python train.py --num_hidden_layers=10 --hidden_size=320 --num_attention_heads=5 --num_key_value_heads=5 --head_dim=64 --intermediate_size=1280 --vocab_size=16384 --hidden_act="gelu" --norm="layernorm" --norm_place="pre" --norm_eps=1e-06 --positions="learned" --qk_norm=false --attn_scale=0.125 --bias="none" --tie_word_embeddings=true --parallel_block=false --init="normal" --init_std_qkv=0.0208 --init_std_o=0.00465 --init_std_up=0.0208 --init_std_down=0.00465 --optimizer="muon" --learning_rate=0.0133 --lr_mult_qkv=0.5 --lr_mult_down=2.0 --beta1=0.95 --lr_head=0.00855 --max_grad_norm=1.0 --warmup_steps=200 --schedule="wsd" --decay_fraction=0.595 --decay_shape="linear" --final_lr_fraction=0.0 --batch_tokens=65536 --max_seq_len=384 --doc_mask=true --train_tokens=330500000 --max_steps=5044 --dataset="wikipedia_en"
MLP neurons of a small language model. Each row is named by its layer, matrix (up: input weights) and neuron, and shows model dimensions 176-303. Each number is 128 + 24 x the weight over its row's rms, rounded and kept within 0 to 255.
After each neuron's rows, "fires after" lists the tokens most often just before its 100 highest values on Wikipedia text that the model never trained on.

L3.up360 [ 83  71 114 128 107 120 148 101 111 149 122 119 188 131 131 166 100 116 151 128 140  86 143 167 125 148 141 153 106 123 131 130  58 123  98 139 111 123 106 125 107 157 160 126 149 150 117 169 103  94 148 172  87 116  71 165 114 152 104 105 132 116 114 121 129 134 179 155 122 100 101 158 122 139 143  76 121 177 131 115 128  82 125 143 141 104 133 167 124  89 118 137 141 171 149 137 137  90 134 173 124 132 110 133 139 149 170  96 114 132 148 112  89 114 134 168 141 145 142 148  78 120 127 149 145 105 108 131]
fires after: " was", " were", " went", " be", " is"

L3.up698 [151 121 172 146 100 121 112 116 145 142 118 146 168 114 104 140 110 160 133 121 168 149 108  93  97 144 132 133 112 102 112 119  63 122 113 127 124 109  88 121 142  97 121 128 135  86 111 107 137 105 103 144 187 138 122  86 134 162 109  93 104 118 132 112 168 157 143 120 159 122 126 152 128 127  92 139 141 177 135 138 106 126 160 168 118 104 110 140 141 182 120 122 134 107 192 121 117 134 114 131 123 122 162 124 128 106 137 132 135 112 131 131 139 131 108  98 172 122 142  76 151 120 182 130 144  74 133  80]
fires after: "'s", " his", "’", "-", " its"

L3.up304 [ 56 129 123 149 141 103 116 116 128 119 125 118 140 150 127 140 144 160 136 145 162 147 108 122  79 135  91 114 158 175 141 174 106 151  98 144 126 125  86 120 121 116 129 168  76 121 111 162 103 169 165 130 167  97 109 109 123 111 191 131 144 137 122 178 129 125 174 134 129 149 108 127 122 142  94 112  80 156 111 140 138 160 139 101 125 144 126 114 130 130 133 179 119 135 133 107 148  73 122 126 144 117 149 111 145 141 121 110 111 118 121 165  90 101 170 162 127 130 141 119 147 125 160 170 155 172 122 123]
fires after: ".", ".\"", "\n", "\"."

L3.up909 [119  97  75 150 141 140  51 150 110  84 145 132 138 137 133 126 130 131 111  93 170 128 128 128 119 101 130 103 138 175 127  95  83 139 125 129 118 139 115 115  87 117 113 116 142 102 118 116 108 153 150 159 113 159 134 116 142 123 115 130 164 174 116 155 130  84 115 121 120 108 133 145 135 106 177 131 121 115 131  78 103 152 186 144 140 100 121 160  85 168 150 148 121 142  94 185 112 140 115  74 137 156 117 172 131  88 145 123 136 103  84 125 131 134 112 120  86 121 134 157 130 142 110 137 126 173  90 101]
fires after: " in", " of", ","

L2.up1096 [156 120 108 115 108 194 173 158 144  90 133  97 121 105 148 104 140 110 105 151 143 130 148 129  75  97 129 110 130  98 161 125 121  84 138 136 123 139 145 112 121 141 127 134 120 112 138 102 134 117  98  74  98  67 104 139 124 116  91 136 144 150 149 144 140 145 135  98 119 140 139 147 107 120 137 136 127 125 149 113 133 140 124 100 136 130 104 143 121 143 151 170 105 150 141 102 130 139 114 112  97 182 128 111 129 155  98 171 141 119 106  99 104 122 172 118 104 149 169 149 105 114 186 164 110 137 135 107]
fires after: " ("

L3.up144 [118  75 122  96 114 116  98  69 137  96  92 150 161  94 197  85 136 131 125 120 113 105 150 124 117 141 123 107  98 126 105 155 152 136 115 106 131 128  93 143 133 111 118  92  92 108 154 134 166 132 115 140 105  87 116 131 143 122 134 142 141 151 117 109 136 103 155 127 150 182 102 113 140 160 111 153 159 110 151 124 143 128  93  82 111 153 109 153 152 117 176  97 124  94 129 140 122  93 145 140 152 126 126 120 157 131 150 103 112 116 141 136 127 142 142 111  83 119 123 167 131 118 125 121 147 158 100  85]
fires after: "===", " the", " ===", "==", "====", " in"

L3.up522 [141 105 180 102 133 162 140 130 117 144 125 125 104  99 108 159 122 125 112 136  98 116 142 109 120 123 164 154 160 122 162 148 125 126  99  97 146 144 106 120 118  57 100 147 137 137 143 176  97 122 116 165 124 108 134 155 150 124 145 124 141 120  92 140 155 146 163 136 119 151 118 112 134 163 146  94 108 142 119 133  98  98 133 150 147 132 153 132 121 124 117 161 112 142 123 108 102 147 185 116 136 162 153 151 148 135 123 146  84 166 157 104 166 168 152 152 131 155  99 120 138 126 118  94 132 184 171 119]
fires after: "-", " Silver", " Vill", " ant"

L2.up537 [145 150  83 143 127 120  85 152 130 132 135 120 149 136 162 153 131 104 132 143  72 129  90 101 132 149 143 119  97 133 151 151 113 133 141 150  80  89 140 145 152 146 110 121 117 123 154 189 158 135 115 188 108 133 137 129  90 153  68 142  88  96 142 133 163 178 139 139 110 137 164  92 124 132  88  88 146 131 118  95 124 135 146 131 116  93 107 102 124 155 129 131 146  64 153 155 126 127 159  92 112  94 120 126 129  96 130 115 116 134 145 113 141 159 121 114 124 161 138 142 119  84  91  97 112 154 148 127]
fires after: "\n", ",", " who"

L3.up1226 [105 147 199 131 111 133 142 190 100 112 119 132 116 139 129 157 121 115  92 188 122 135 149 121 131 111 151 160 184 118  90 135 122 160 153 167 160 124 127 139 125 174  95 117 126 133 125 138 114 115 144 121 128  94 152 132 115 105 126 128 118 137 129  93 149 144 143 148 126 150 133 136 120 169 133 150  85 163 134 157 105 126 107 176  86 154 142 127 130 132  87 144 134 113 126 134 125 144 118  98 144 178 162 123  98 163  94 142 109 154 117 150 143 124  85 126 105 147 148 117 111 139 118 141 116 131  92 133]
fires after: " ", " 0"

L3.up538 [ 72 114  72 131 145 138 148 124  96 125 131  89 135 127 109 103 159 133 152 126 119 124 131  77 163 146 145 125 140 110 147 119 112 116 112 112 144 171 129 171 104 139 121 144 129 103  98 166 140 107 178 127 110 132 125 157 122 152  73  89 144 128 123 140 114 142 113 112 127 163 123 164 110 159 142 137 106 169 102 129 120 157 125 157 103 115 121 150 120 119 118 147 159 150 121 112 110 109 136 133 128 136 159 139 126 161 144 154  90  93 115  77 102 111 134 160  72 166  81 124 147 110 138 177 161 139 155 112]
fires after: "W", " (", "H", ".", "Co", " \""

L3.up827 [120 155  69  97 113 136 137 153  86 154 162 135 113 126 109 105 141 155 155 165 124 122 142 110 115 126 161  90 142 149 102 141 131 149 114 104  98 106 109 117 151 107 102 136 134 142  97 132 156 151  81  99 115 135 137 101 106  72  65 138 138 124 104  81 175 116 136 122 131 176 127 138 113 183 173 133 113 167 151 131 163 138 119 129 136 154 151  92 151 105 127 147 114 179 110 136 124 142 154 105 127 118 110 112 127 161 122 116 154  94 118  97 109 131  68 145 144 100 121 127  89 125 134 106 174 176 153 154]
fires after: ","

L3.up1236 [142  74 159 105 169 110 151 108 182  65 153  98 107 137 137  84 118  93 132 111 148 145 110 129 141 169 115  97 104 141 123 127 109 126 117 131 122 151 103 168 120 116  95 122 114 103 103  80 119 109 131 149 144 155  97 110 122 147 174  97  72 135 101 123 135 145 149 146 120 109 131 132  91 151 123 166 120 112 148 117 127 156 133 140 169 118 169 126  99 118  74 131 151 129 139  52 121 173 141 137 154  96 109 126 154 115 133 132 114 154 144 133 142 117 158  88 113 139 106 130  92 130 123 112 172 130 125 109]
fires after: " the", " his", "'", "'s", " substitute"

L6.up1027 [107 131  89 109 123 144 125 146 169 149 163 135  87 142 158 110 129 110 176 152 121 128 141 150 146 130 127 141 141 130 110 150 142 130  88 111 128 143 117 148 146 186 120 119 141 126 147 142 136 102 106 119 110 118 169 151 155 151  87 150 111 141  83 116 132 142  79 110 148 118 120 110 119  87 117 145  96 101 131 113 133 138 123 124 106  93 156 145  87 135 125 134 100 162 131 117 101 132 142 113 107 137  93 122  94 127 136 122 121 124 101  89 102 135 114 100 103 161 163 153 119 128 146 135 166 129 107 111]
fires after: " at", " to", " on", " for", " of"

L3.up911 [ 87 188 156 142 133  87 134 108  98  99 118 109 106 100 153 124 137 149  93 182 154 111 121 123 118 134 164  90 131 140 130 117 139 153 101 123 128 144 137  99 107 129 161 140 102 160 105 148 113 171 150 153  79  84 127 127  84 151  83 150 100 105 163 133 113 109 163 137 122 113 133 145 135 107 125 121 141 108 150 125  90 133 151 118 138 114 108 130 159 117 106 124 121 167 109 200 103 158 141 111 156 128 196  95  85 147 163 157 141 158  95  88 107 118 136 138 121 109 114 136 136 117 131 141 156 118 118 162]
fires after: " L", " G", " T", " C", " c", " l"

L6.up150 [ 99 103 125 130  94 115 117 113 111 152 117 122 142  61 127 113  97 124 141 120 155 124 124 111 126 134 178 130 148 131  90 146 147 106 110 147  99 118 114 140  81 131 131 149 142 122 136 145 153 122 102 117 135 150  69 110 177 155 146 156 132 163 128  93 139 124 133 121 126 140  93 148 119 186 128 129 138 144 131 104  69 192 144 124 124 132 117 107 170 149 104 132 109 150 126 120 136 132 143 116  89 147 162 162 135 150 189  80 119 112 142 165 139 108 155 142 155 128 132 163 143 127 117 117  78 176 123 135]
fires after: "==", "|", "\n", " Inform", "==="

L3.up380 [130 144 107 181 130  90 135 127 124 125 148 127 113 142 145 128 127 157 114 132 161 119 121 133 108 121 132 104 104 128  75 141 129 131 132 104 149 131 162 116 148  89  79 103 137  89 103 135 170 125 117 113 154 132 134 113 127 107  74 159 142 173 144  90 143 118 170 132 133  90 100 115 101 102 195  50 123 133 107 156 134 131 135 118 157  90 137 109 156 112  68 169 152 147 162 138 113 135 109 153 132 129 156 115 124 133  86 153 161 137  81 101 133  92 127 113 131 108 130 134 125 122 166 155 154 127 110 119]
fires after: ","

L3.up31 [129 112 118 105 143 126  91 169 157 151 136 135 142  92 155 102 151  99 131 148  90  85 150 140 109 165 139 126 148 145 146 179 109 178 102 182 130  84 127 166 147  90 111  70 103 136 110 137 131 140 122  93 134 126 119 123 152 155 125 110 146 126 109 160 132 174 146 126 157 125  75 128 149 150 138 162 105 137 159 156 121 142 137 126  99 108 100  79  87 111 112 105 111 137 132 144 156 148 115 150 133 144 146 152 127 120 159 144 141 151 118 113 115 103 178  85  59 110 128 144 120 143 160 147 151 130 132 119]
fires after: "."

L6.up254 [158  99 119 141  98 127 105 141 129 107 114 107 138 147 148 126 141 124  90  94 143 113  42 120 106 110 132 135 124 134 167 129 111 108 147 125  91 179 132 135 153 122 152 103 184 160 149 160 180 115 191  78 104 175 139 115  92 101 140 108 157 111 128 133 175 130 122 111 124 122 127 101 119 112 140 141 140 134 120 110 138 124 104 163 105 115 102  85 109 149  99 160 143 134 120 159 128 116 120  89 108 130 153 160 119 114 182 143 167 108 124 130 115 107 119 135 164 104 103 101  79 147  94 105 130 118 133 142]
fires after: " |", ",", ";", " ("

L2.up52 [159  92 105 123 101 144  90  92  95 130 108 143 146 111 145 129 112 102  75 162 154 144 117 109 139 121 148 147 144 129 132 113 114 105 136 105  86 161  94 109 119 148 108  75 164 165 145 115 119 131 138 140 114 120 100 125 128 103 139 132 137 154 106 133 176 116 138 137 131 170  92 152 164  77 157 122 153 110 116 119 123 123 164 138 135  98 119 108 107 110 172 154 166 143 113 158 145 144 108 145 111 121 143 167 166 170 170  97 148 129 131 151 137 103 126  87 114 120 139 133 125 148 167 125 120 132 133 139]
fires after: " |", ";", " 11", " 9", " 10"

L6.up1256 [129 128  93 124 130 196 101 161 106 143 110 136 119  99 130 129 135 165 153 123 177 117 147 153 117 162 103 122 127 127 121 120 142 128 135 131  93 151 107 150 129 123 164 110 163 130 134 161 120 130 190  64 144 113  84 152 174 107 130 141 117 111 120 159 109 103 101 107 110 120 118 154  83 156 137 111 132 134  92 209 144 114 141 103 145  81 138 129 138 136 122 113 130 105 114 145 150 131 138 119  99 115 125 159 126 132 104 148  84 114  87  89 144 152 106 135 148 136 138 103 148 130 162 121 115 134 174 118]
fires after: " the", " s", "S", " The", "N"

L3.up57 [127 111 122 126 119 128 116 165 112  98 128 142 120  94 122 128 144  58 122 157 151 163  84 140 106 159 177 153  85 136 126 137 116 114 143 131 109 173 113 148 165 140 123 121 139 113  74 133 117 102 122 133  88 118 134 170  81 149  83 121 152 151  78  83 168 136 161 107 108 126 169 132  95 133 118 134 117 156 117 117 119 141 128 160 127 136 115 114 157 153 108 122 182 124  97 176 117  92 102 136 159 130 194 163  84 174 142 106 107 117 134  83 118 169 151 128 145 133 163 137 150 149 160 123 130 149 142 112]
fires after: " is", " was", "uki", " ("

L6.up795 [117 128 140 184 139 160 103  84 133  84 110  76 108 105 119 111  94 114 148  93  92 117 172 113  98 103 156 110 158 123 140 144 136 143 108 193 131 156 120 140 135 134 120 105 153 122 120 126 136 134 107 120 129 136 112  86 141 146 149 128 141 166 136 103 163 177  84 125 158  64 147 100 125  67 116 131 123 171 121  99 126 114 133  50 120 111 129 121 131 140  92 154  83 108 141 146 117 146 125  88 138 158 157 114 135  99  84  99 164 105 110 108 156 134 141 120 106 129 117 138 160 108 119 134 162 131 136  90]
fires after: ".", " Liz"

L2.up1266 [127 133 131 143 167 117 131 116 114 135 152 144 148  83 114 112 147  72  75 142  73 140 133 108 143 155  96 160 146 119 134 124 130 120 112 133 118  81 119 135 151 113 160 126 165 116 127 129 148 129 154 107 144 154 125 116 152 118 158  98 114 108 145 134 108 159 101 139 118  51  98  90 161 163 160 163 123 164  85 111 149 125 149 129 112 136 115 146  84 136 142  75 141 161 109 126 130 123 108 116 127 130  86 124 105 105 123 143 116 102  98 191 128 144 162 142 154 127 139 121  85 169 132 100 118 125 116 123]
fires after: ".", " There", " took", " there", "There", "),"

L2.up204 [115  91 108 134 114 130 111 102 185 138 102  73 128 140 112 121 132 138 134 138 111 110 122 127 101 142 157 142 100 103 179 133 115 117 117 100 121 115 107 143 161 145 128 151 124 117 158  78 125 107  93 161 104 156 115 118 125 138 101  79 149 138 124 122 132 151 136 112  93 142 147 108 124 153 164 138  87 143  96 117 187  97  87 134 106 158 141 140 118 128  94 135 144 102 144 174 153 106 178 109 148 114 100 142 129 150 124 145 110 145 130 132 124 105 149 111 165 196 138 113 141 122 156  86 136 101 115 123]
fires after: "–", "-", " |", "°"

L3.up791 [138 149 122 168 137 114 101  95 116 176 100 141 101 138 151 114 118 181 130 111 106 130 116  98 105 152  99 110 135  93 105 167  96  96 159 165 125  99 122 102 148 109  96 125 109  97 119 106 136 106 146 106 154 122 104  84 134 120 133 100 167 129 144 124 167 140 161 119 116 119 161  97 107 151 135 137 154 145 128 124  99 135 125 122 135 125 122 141 120 140  89 154 126 140 147 121 129 181 139 130 170 102 124 124 119 144 172 145 166 124  94 130 151 112 107 112  94 131 122 108 104 160 138 152 164 118 142 121]
fires after: " (", " P", " t", " r", " \"", "\n"

L6.up670 [ 61 127 132 125 146 144 125  81 135  95 109 121 159 156 156 131 125 133 147 124 142 117 147 145 134 108 156 115  86 128 133 120 120 111 115 118 112 118 131  97 164 120 179 111 121 135 142 163 148 150 130 130 152 165 167 155 101 114 108 114 135 151  93 153 134 108 162 169 132 102 167 138 153 128 127 135 113 121 106  96 125 114 123 144 114 135 134 108 152 136 172 158 114  97 122 160 192  97 129  93 143  83 115  96 173 140 135 137 133 154 119 128 105 142 135 114 116  86 115 133 117 120 171 150 104 106 147 121]
fires after: " r", " R", " l", " L", " a"

L3.up63 [152 129 143 154 152 140 186 128 129 139 151 170 122  75 158 113 148 106  79 129 134 128 133 150 129 122 144 168 148 121 122 157 179 128 123 149  93 165 122 152 138 135  91 123 162 109 105 127 143 156 109  87 143 110 141 111 171  81 104  87 132 129 138  99 121 170  48 131 124  91 124 116 143 150 108 133 126  89 127 116 128 119 122 138 139  79 183 124 164 145 128 129 126 144  83 159 102 142 146 170 105  98 178 187 112 119 149 124  97  84 136 132 107 116 131 147 141 122 136 135 118 170 121 118 136 119  81 118]
fires after: " that", " which", " there", " what", " There", ":"

L3.up776 [111 128 121 122 162 132 117 153 123 129 104 117 141 110 155 124 119  72  90 144 105 155 110 106 187 166 132 202 112 113 135 155 149 181 113 114 128  90 122 107 131 166 137  91 129 130 125 137 158 153  72 123 150 148 125 107 113 125 132 120  83 102 132  96 106 129 136 106 104 103 169 143 142 146  90 133 213 140 145 144 165  92 154 146 138 107 143 101 185 156 111 111 117 157 103 135 170 179 159 156  77 167 123 124 117 128 131 129 140 115 123 119 112  98 131  96 118 153  95  96 116 110 151 127 135 121 136 159]
fires after: ":", " ", "00", ")"

L2.up836 [155 137 116 123  97 124  98 156 121 137 141 131 134 128 144 144 115 122 149 109 123 113 121 103 111 136 127 115 111 129  99 147 166 116 137 137 142 149 136 135  87  99 144  95 103 142 101 166  87  98 187  91 151 121 111 118 174 126 111 129 155  85 144 114 118 103 109 129 168 118 110 137 130 156  95 106 135 112 122 114 109 138 117 117 153 144 110 123 134 111 193 134  71 125 122 164 150 131 163 132 160 118 104 137 122 122 143 117 131 136 102 125 132 142 106 136  76 102 101 141 109 140 141 111  72 118 171 117]
fires after: " the", " The"

L2.up869 [134 137 119 111 109 160  87 110 147 119 153 142 148  90 166 150 142 117 103 146 116 114 133 139 125 147 160 116 132 130  98  96  51 110 146 141 115 126 113 143  96 148 131 114 121 144  91 146 132 132 149 150  88 115 148 162 171 105 140 154 159  92 104 115 125 132 139 131 134 140 169 111 156  83 143 100 131 137 162 120 130 119 149 108 140 148 121 135 116 163 170 121 105 150 116  84 133 152 150 145 108 119 131 134 114 100 119 113 176 148 126 138  84 118 104 111 114 154  71  83 123 103 160  82 145 146 101 131]
fires after: " to", " and", " under", " in", " or"

L6.up95 [152 194 166 109 130 151 127  83 122 119 146  95 122 108 128 177 135 164 150 123  93 113 125 158 133 115 150 127  93 143  99  80 148 118 159 115 148 151 106 178 137 145 126 115 162 143  90 145 155 135 152 116 130 145  98 124 106 137 127 152 113 145 112 106 161 102 147 106 115 106 131 153 117 140 127 133 130 140 123  97 113 110 106 130  94 105 130 111 151 194 152 150 128  85 127 114 154 136 124 147  68 137 122 129 162 129 131 151  88 118 117 128 180 107 173 129 125 118 106 124 142 137 150 129 164 101 164 110]
fires after: "\n"

L2.up897 [149 151 132 141 123 113 172 131 145 128 101  94 115 149 128  85 123 152 104 180  81 102 130 129 135 151 137 125 124 117 139 136 126 151 151  96 140 121 112 121 151 182 151 115 152 141 133 121 137 137 105  76 131 153 112 129  94  67 150 109  83 117 137 104 122 105 141  91 170 131 149 148 165  98  97  65 128 116  92 117 156 174 111 116 174 120  98 101 122 106 163 132 131 112  94 138 120  92 117 158 131 118 172 165 134 124 149 112  82 128 159 178 142 159 162 102  91 169 125 133 135 143 115  71 138  79 120 151]
fires after: "\n", "-", " (", "″"

L2.up221 [112 139 141 122 150 133 158 145 139 123 126 160 107 119 150 142 170  89  93  87 106 100 158  90 135  98 139  99 128 132 146 168 144 117 136 110 115 107 135 161  87  83 141 171 116 110 152 138 133  86 190 136 138 175 163 150 166 150 120 159 126  89 112  95  79 120 142 129 116 117 171 109 100 104 108 142 123 108  87 142 119 107 126 126 147 120  86 178 140 133 126 138 121 128 150 117 138 126 151 102  95 129 148  94 138 107  92 131 117 138 129  84 102 125 103 146 105 100 110 143 132  88 153 142 153 118 125 130]
fires after: " the", "–", " a", "-", " made", " in"

L2.up1057 [160  73 118 101 132 165 129  75 142 128 130  64 110 111 178 112 145 105 134 132 116 131 144 165 139  73 132 132 132 137  77 130 121 163 138 131 104 102 171 142 115 162 123 113 131  97 134 151 117 137 102 145 127 109  99 171 117 124 153 154 134 171  87 148 186 164 162 135 172 116  96 148 101 139  98 136 162 118 125 121 118 163 122 135 112  97 119 129 143 140 125 140 136 103 135 174 125 123 114 106 154 116 161 165 123 173 109 161  94 128 149 111 125 126 166  93 159 114  97 101 112 140  90 103 119 136 171 125]
fires after: "\n", "|", " (", "=", "=="

L3.up87 [124 163 109 111 111 136 130 138  95 161 128 134 166 129 160 125 140 161 175 153 124  65 102 104 132 119 150 146 132 122 142 116 100  99 120 169 147 139  92 112 131 107 137 112 134 153 109 141 165  92 130 163 163 136 122 127 126  99 104 151  92 107 150 123 169 135 139 123 123 181 131 147  98 155 105 100 120 126 136 150  73 154 151 134 102 146 127 167 117 122 113 120 147 147 125 135  78 116 181 131 113  70 157 166 162 109 177 138  96  95 124 101 124 100 111 161 117 148  82 131 142 159 146  99 130 145 167 101]
fires after: "-", " (", "/"

L3.up769 [107 151 128 167 158 101 120 160 116 125 124 126 181 156 116 148 125 120 115 185 135 121 142 103 141 151 130 103 119 136 125  79 147 101 109 158 143 157 138 133 102 164  70 129  97 126 146 148 143 142 140 115  99 126 119 155 141 186 100  98 185  99 169 113 116 138 113 170 139 157 139 164 108 113 126 102 117 140 101 145 163 112 162 162  93  99 114 110 111 128 110 128 108 170 120 109 120 127 119 146 156 118 155 123 141 170 113  97  95 120 154 137  72 107 130 119 153 110 130 149 108 116 120 122 111 110 154 137]
fires after: " U", " Ek", " O", "E", "H", "O"

L6.up625 [129 132 125 169 100 125 135  88 149 180 143 135 137 118 131  83 168 159 110 128 149 107 141  98 124  92 120 135 110 141 130 117  90 124 117 148 160 161 108 130 145  97 127 111 125 120 143 127 165 129 180 133 100 167 109 116 123 121 138 102 166 147 158 125 110  79 159 116  90 180 164 138 131 104 142 137  93 124 134 128 114 166 151 119  97 134 167  99  98 157 113 169 125 103 123 136 121  87 136 144 160 134 145  99 117 168  79  59 183 119 147 107 128 122 109 167 121 172 156 137 148 151 162 134 142  90 121 165]
fires after: " |"

L2.up857 [125 168 129 133  59 128 123 103 135 122 120 120  97 124 122 138 130 108 126 196 133  94 115 121 150 114  83  95  79 144 115 128 134 136 135  96 143 103 154 132 116 164 111 145 179 118 156 162 125 123 110 170 122 129 100 139 109 155 108 121 132 116 112 102 133  94 153 132 118 131 143 158 120 132 117 151 137 130 160 142 133 142 115 132 114 141 149 167 163 162  94 106 155 159 167  73 138 145 103 105 151  79 120 105 153 144 108 115  93 147 156 136 144  95 126 149 145 116 124 118 103 107 128 154  90 103 126 160]
fires after: " the", ",", "|", "The"

L3.up965 [128 120 104 129 125 140 102 128 152 140 157 117 132 101  86 111 128 122 147 156 152 130 136 117 117 137 147 128 166 126  97 117 117 144  91 142  80 115 137 160 138 133  66 163 111 130 102 117 135 135 107 133 126 130 101 145  94 101 158 122  91 110 174 157 111 135  99  83 159 134 153 140  93 136 144 152 132 155 153 138 106  93 142 115 141 104 110 119 134 147 120  88 140 126 136 106 154 150 119  70 128 166  78 190 107 133 132 143 178 164  97 141  97  95 114 113 175 136 100 106 177 146 171 166 142 184 134 130]
fires after: " of", " for", " from", " on"

L2.up1131 [126 151  98 145 142 152  88 166 162  98  94 136 153 103 148 146  56 130 134  96 167 120 153 151  94 121 124  93 151 140 114 100 115  75 125 109  84 144 116  91 110 149 132 136 162 148 113 133 125 169 138 141 146 187 118 116 153  86  77 127 137 105 118 126 157 131 131 151 160 158 110 119 159 111  97 152 122  95 134 113 106 146 137 131 128  98 121 147 113 141 107 136 140 112 129 128 121 160 134  70 148 116 136 134 161  95 178 116  93 115  95 124 146 119 123  66 146 131 160 121 157 137 111 164  95 122  91 126]
fires after: " of", " in", " to", " for", " with"

L2.up1026 [105 117 144 133 138 174 153 104 123 116  83  91  97 108 151 149  89 125 112 139 135 119 148  94 117 153 121  75 114 119 154 157 124 135 137 113 136 105 127 137  91 133  96 107 173 125 166 172 146  98 117 121 136 136 134 120 106 146 135 126 137 148 102 130 126 139 130 131 186 121 166  97 181  74 104 158  97 121 112 148 174 121 137 112 152  91  84 156 145 185  95 107  91 161 114  97 130 121 159 138 150 151 170 157 128 126 131 127 121 139 147 120  97 112 147  76 148 126 106 145 162  77 136 147  78 101 126 119]
fires after: " .", " Women", " Men", "-", " women", "."

L6.up1038 [136 133 110 120  96 128 128 106 141 160 104 112 107 113 123 126 150 174 124 132 101 121 124 151  74 142  81 105 131 126  71 110 113 122  81  94 140 132 101 136 139 131 145 137 134 108  99 121 126  87 136 115 107 109 158 149 159 138 120 108 122 132 112 157 160 133 133 129 122 136 132 146 134 154 110  96 153 148 143 137 108  97 154 116 106 134 178 155 131 122  95 178 102 137 117 148 175 124 212 122 125 133 164 117 150 109 133 154 170  97 131 121 160 102 192 109 101 111 141 140 126 138 131 103 131 146 129 142]
fires after: "\n", "|", " on"

L3.up1231 [ 83 164 125 122 161  94 125 100 124 130 112 143 140 135  99 153 150 136  83 128  99 127 145 123 138 157 136 120 120 101 125 120  82 136 136 134 150 139 131 159 143 109 139 117  87 166 142 142  91 117 127 142 114  97 132 119 181 117 136 143 146 125 142 106 117 127 120 106 156 121 128 129  93 132 130 112 140 127 152 155 103 131 134 132 158 141 163 143 112 137 136 133 141  90  93 155 159 159 155 119 156 119 156 145 168 129 116 131 102 112  96 109  61 108 103 100 128 158 158 142 104 126 161 136  98 138 119 110]
fires after: " the", " The", " le", " Institute", " Department"